config = dict(
    n_layer=15,
    d_model=256,
    n_head=4,
    n_kv_head=4,
    head_dim=64,
    d_mlp=704,
    vocab_size=6980,
    activation='swiglu',
    norm='rmsnorm',
    norm_place='pre',
    norm_eps=1e-05,
    positions='rope',
    rope_base=10000.0,
    rope_fraction=1.0,
    qk_norm=False,
    attn_scale=0.125,
    bias='none',
    tie_embeddings=False,
    parallel_block=False,
    init='uniform',
    init_std_qkv=0.028,
    init_std_o=0.00511,
    init_std_up=0.028,
    init_std_down=0.00308,
    optimizer='muon_variant',
    lr=0.00164,
    lr_mult_o=4.0,
    lr_mult_down=0.7,
    beta1=0.93,
    lr_head=0.00603,
    grad_clip=1.0,
    warmup_steps=200,
    schedule='wsd',
    decay_fraction=0.563,
    decay_shape='linear',
    final_lr_fraction=0.05,
    batch_tokens=32768,
    seq_len=1024,
    doc_mask=True,
    train_tokens=257500000,
    steps=7859,
    dataset='wikipedia_en',
)
MLP neurons of a small language model. Each row is named by its layer, matrix (gate and up: input weights; down: output weights) and neuron, and shows model dimensions 160-223. Each number is 200 + 30 x the weight over its row's rms, rounded and kept within 0 to 999. A neuron's up and down rows have the sign that makes its largest values positive.
After each neuron's rows, "fires in" lists the words (lower case) most often at its 100 highest values on Wikipedia text that the model never trained on; "fires before" lists the tokens most often just after its 100 highest values on Wikipedia text that the model never trained on.

L3.gate517,191,223,152,213,205,192,155,189,175,199,172,250,192,182,268,176,219,254,199,187,184,205,229,229,238,205,186,164,223,170,165,203,137,219,177,176,226,216,196,227,219,231,275,207,174,164,268,237,154,159,157,157,212,182,179,195,202,181,218,234,171,163,319,192
L3.up517,160,165,242,169,300,161,190,199,205,219,177,205,237,216,186,223,216,216,250,260,170,239,159,233,127,140,207,203,207,124,219,189,207,194,230,155,201,187,145,185,170,237,185,170,190,219,155,212,172,188,221,193,139,218,230,210,201,203,245,223,229,257,156,215
L3.down517,179,159,213,185,205,198,264,211,203,243,158,172,274,180,227,238,145,183,241,233,223,182,204,219,145,159,189,225,194,159,209,232,168,187,219,187,218,176,185,236,170,239,212,165,186,207,159,190,203,186,196,174,116,200,176,189,173,185,231,202,188,267,195,181
fires in: "in", "co"
fires before: "1", "2"

L3.gate102,218,183,233,180,180,156,174,226,167,195,127,242,236,222,200,210,194,196,193,141,117,172,154,189,156,207,188,159,195,180,212,195,182,176,194,163,218,187,186,175,254,250,238,206,216,240,223,191,194,144,183,220,171,179,219,208,226,189,222,215,133,153,207,185
L3.up102,222,164,248,194,209,207,145,218,200,225,193,274,218,181,255,245,239,200,187,216,231,169,128,148,152,216,215,241,189,251,195,239,183,219,174,225,169,196,173,192,192,201,250,289,174,194,205,239,210,196,200,206,200,187,201,257,185,215,186,190,197,188,186,164
L3.down102,166,149,178,212,173,174,232,205,222,182,170,164,236,220,239,227,171,244,213,228,165,220,163,192,160,175,218,171,178,211,206,222,180,199,199,201,208,162,147,157,217,188,159,193,195,204,221,234,158,171,193,244,163,179,168,121,160,254,215,142,215,203,229,197
fires in: "in", "december", "requiring"
fires before: "1", "2", "ir"

L4.gate52,261,225,223,235,197,176,145,172,185,183,168,198,257,236,216,196,244,186,238,235,182,211,136,190,201,179,149,194,197,212,156,206,221,215,217,192,190,247,230,221,205,194,208,243,290,202,156,173,174,210,190,220,211,213,190,152,198,219,218,197,212,219,176,186
L4.up52,180,204,283,182,197,193,198,211,211,250,159,245,304,201,245,180,196,138,199,221,264,228,232,174,238,187,260,211,178,236,209,185,188,216,209,240,193,213,217,244,207,204,225,243,193,172,232,181,206,182,188,252,186,214,171,230,168,201,159,224,212,197,183,189
L4.down52,240,191,189,142,166,221,173,214,216,260,200,207,180,227,265,196,190,159,204,259,196,243,135,214,179,169,291,197,125,176,181,243,223,187,200,184,190,174,219,203,216,216,243,231,161,190,180,172,178,214,227,226,224,228,179,200,196,236,174,210,240,200,230,205
fires in: "in"
fires before: "1", "2"

L2.gate287,213,137,218,180,213,192,227,228,254,217,208,253,247,163,184,258,221,274,207,194,248,201,215,221,186,205,197,178,206,201,165,223,222,177,183,208,214,201,202,164,178,212,246,177,189,212,178,228,265,181,241,231,116,218,221,215,149,179,230,233,176,200,183,139
L2.up287,150,161,215,189,192,165,253,226,255,207,210,238,261,190,174,239,244,239,251,249,227,196,228,182,159,219,178,202,194,165,196,194,226,148,218,198,263,175,202,193,184,195,185,110,180,206,148,217,281,162,179,211,126,170,180,226,175,193,196,212,159,198,169,186
L2.down287,205,173,202,183,176,227,230,244,196,238,183,189,237,179,164,257,229,234,248,229,254,244,211,176,223,248,211,175,202,181,168,182,168,111,171,205,260,217,213,184,248,221,225,200,205,219,157,220,214,201,198,174,150,221,198,255,149,223,197,223,212,206,228,194
fires in: "9", "1", "2", "8", "3", "4"
fires before: " (", ") | ", "% |", "; ", "%", " |"

L4.gate0,248,187,139,201,234,205,235,237,219,254,154,194,173,199,208,214,195,218,227,164,197,213,188,222,187,215,225,224,176,187,194,165,241,176,205,239,195,190,214,205,187,170,230,236,229,185,224,152,176,213,189,206,228,234,178,135,174,206,216,237,178,188,187,157
L4.up0,208,185,184,201,199,184,211,243,200,188,192,198,167,157,223,191,150,169,211,204,239,201,251,169,255,257,243,243,193,239,234,205,240,160,230,164,226,143,234,169,199,235,245,161,192,188,205,203,197,213,137,181,207,236,186,208,202,191,180,226,186,216,216,232
L4.down0,186,155,222,227,204,200,116,204,175,219,236,204,256,210,189,234,184,203,204,191,210,144,183,220,189,205,252,122,197,195,226,209,200,227,184,191,247,185,155,208,219,212,228,203,187,213,210,234,226,231,236,211,166,225,200,203,201,176,249,215,202,193,161,235
fires in: "4", "3", "5", "8", "6", "teatro"
fires before: ".", " |", " | \"", " April "

L2.gate347,226,199,190,158,220,204,236,199,249,168,210,245,241,155,191,263,214,245,270,229,236,195,206,198,231,229,154,210,223,187,156,235,200,215,207,212,208,175,131,235,188,198,250,177,178,178,167,188,277,183,194,205,161,207,233,220,165,230,183,204,181,174,190,218
L2.up347,196,238,193,191,182,148,206,160,241,175,231,205,170,237,149,271,205,180,183,166,174,195,176,189,218,200,238,206,173,238,203,258,198,147,180,188,166,168,231,194,217,160,196,139,235,189,207,165,244,204,214,188,165,225,193,180,167,246,184,198,180,232,198,213
L2.down347,199,235,202,207,189,196,221,162,221,235,208,197,172,245,183,247,221,167,185,170,114,201,216,214,160,224,246,170,227,258,153,215,246,187,199,178,210,175,179,176,210,160,219,165,215,171,183,242,169,198,194,217,116,214,182,214,171,233,169,186,183,244,207,252
fires in: "0", "6", "5", "7", "8"
fires before: "% |", ") | ", "%", " (", " |"

L4.gate344,201,196,177,216,217,212,193,217,252,234,223,210,180,176,178,170,189,199,222,208,197,195,163,203,161,221,206,223,205,190,192,179,200,184,166,213,175,198,208,222,115,199,218,209,174,190,185,211,251,280,195,219,172,223,146,175,226,214,185,140,220,260,210,226
L4.up344,232,196,175,213,213,196,206,244,181,181,254,162,205,160,169,260,211,175,195,147,221,177,234,238,256,194,150,231,226,142,199,157,238,189,180,181,273,223,262,223,154,208,207,165,194,186,268,209,224,204,198,235,265,229,195,192,160,239,182,174,212,212,237,170
L4.down344,202,189,227,209,280,278,230,191,212,217,207,175,172,200,191,176,220,250,126,184,197,206,247,212,182,185,174,201,183,172,161,189,169,245,160,201,192,243,183,190,209,217,170,203,200,214,194,171,204,167,184,165,211,168,197,218,177,223,234,193,212,267,197,184
fires in: "0", "3", "1", "pos"
fires before: " | ", "–", " |"

L2.gate134,192,161,183,161,247,214,174,235,174,241,231,226,204,186,144,221,194,191,174,192,216,195,204,216,225,206,164,161,190,215,207,150,257,197,205,220,159,179,148,237,204,185,262,158,194,228,207,228,188,192,195,248,201,205,151,185,240,195,206,259,187,235,180,132
L2.up134,148,195,225,178,259,231,159,223,188,245,205,232,174,201,161,202,218,163,217,232,170,217,192,229,154,209,189,166,179,186,218,200,256,202,150,176,160,223,227,254,206,215,220,215,217,226,186,207,203,222,180,244,226,238,206,178,220,218,225,283,225,244,162,157
L2.down134,147,145,207,212,225,201,167,210,197,226,223,192,197,138,153,226,201,180,182,188,154,174,179,178,177,218,173,212,204,224,186,196,236,209,143,242,186,209,168,236,199,173,247,168,208,237,196,195,206,206,175,250,231,180,162,163,249,176,172,270,193,226,148,148
fires in: "4", "5", "place", "politician", "6"
fires before: " | ", "2", "."

L3.gate419,207,187,145,195,215,213,242,247,224,213,149,202,207,252,217,226,223,210,212,219,190,157,221,257,159,224,196,255,159,231,218,165,187,191,215,204,218,231,245,231,207,222,221,185,175,233,173,194,193,173,181,189,160,207,161,226,244,182,171,225,202,197,178,209
L3.up419,204,193,171,258,229,211,222,154,185,202,210,235,261,201,181,257,168,147,222,191,262,198,200,170,163,213,217,199,192,247,133,172,219,175,202,205,211,181,222,243,223,171,220,192,197,190,155,156,197,182,183,216,192,206,225,231,146,234,212,209,186,177,127,189
L3.down419,169,226,217,214,156,214,178,171,176,266,210,195,243,169,203,215,197,185,195,210,246,245,220,197,201,218,209,185,187,204,142,128,192,178,212,223,267,175,209,241,244,212,193,148,281,190,157,172,238,198,177,245,165,236,162,219,188,219,171,170,223,202,223,181
fires in: "8", "6", "7", "0", "9", "5"
fires before: ") | ", "% |", " ("

L3.gate363,205,228,200,153,207,218,181,193,238,209,189,203,196,193,222,194,127,202,237,234,252,170,161,202,167,173,200,210,165,201,196,225,214,199,207,202,153,215,264,174,159,192,198,229,242,186,231,158,230,244,223,213,260,238,219,183,229,230,200,204,254,255,218,211
L3.up363,183,184,209,202,224,200,197,216,164,208,205,179,221,215,197,197,175,185,228,269,253,169,178,197,144,213,215,233,185,205,163,215,233,224,176,195,197,232,204,188,188,219,185,205,205,217,207,149,203,235,187,221,226,213,211,158,236,195,220,219,266,176,184,238
L3.down363,222,181,220,178,273,178,197,162,179,269,212,164,173,153,178,202,144,215,195,175,245,181,173,188,174,230,201,214,203,156,167,187,180,157,203,189,249,227,214,204,232,195,200,208,220,232,176,194,180,223,170,173,282,223,177,241,170,216,203,183,147,226,217,194
fires in: "9", "10", "8", "11", "14"
fires before: " | ", "–", " | F", ".", " |", "; "

L2.gate268,177,235,197,175,209,157,140,185,197,204,226,141,177,207,239,213,184,196,184,251,197,189,258,253,213,144,219,172,252,226,217,181,159,164,177,180,163,227,241,214,246,120,200,174,210,226,200,218,219,279,196,205,226,136,158,192,256,245,175,231,227,256,186,172
L2.up268,176,210,172,207,230,151,144,204,196,203,226,164,187,208,215,174,214,176,204,288,247,218,230,218,244,173,167,209,204,263,235,219,164,168,181,190,212,218,237,190,187,163,214,154,227,198,214,212,230,241,158,201,225,125,173,174,240,217,181,250,230,197,167,137
L2.down268,187,209,179,168,240,184,171,190,217,179,211,162,183,176,195,214,187,244,215,274,199,176,227,244,227,193,191,230,256,222,171,189,159,166,220,215,202,242,219,179,278,192,230,160,189,214,186,219,198,251,173,234,274,235,188,219,216,227,205,250,218,187,168,152
fires in: "6", "5", "7"
fires before: " | ", ".", " |", "–", ",", "; "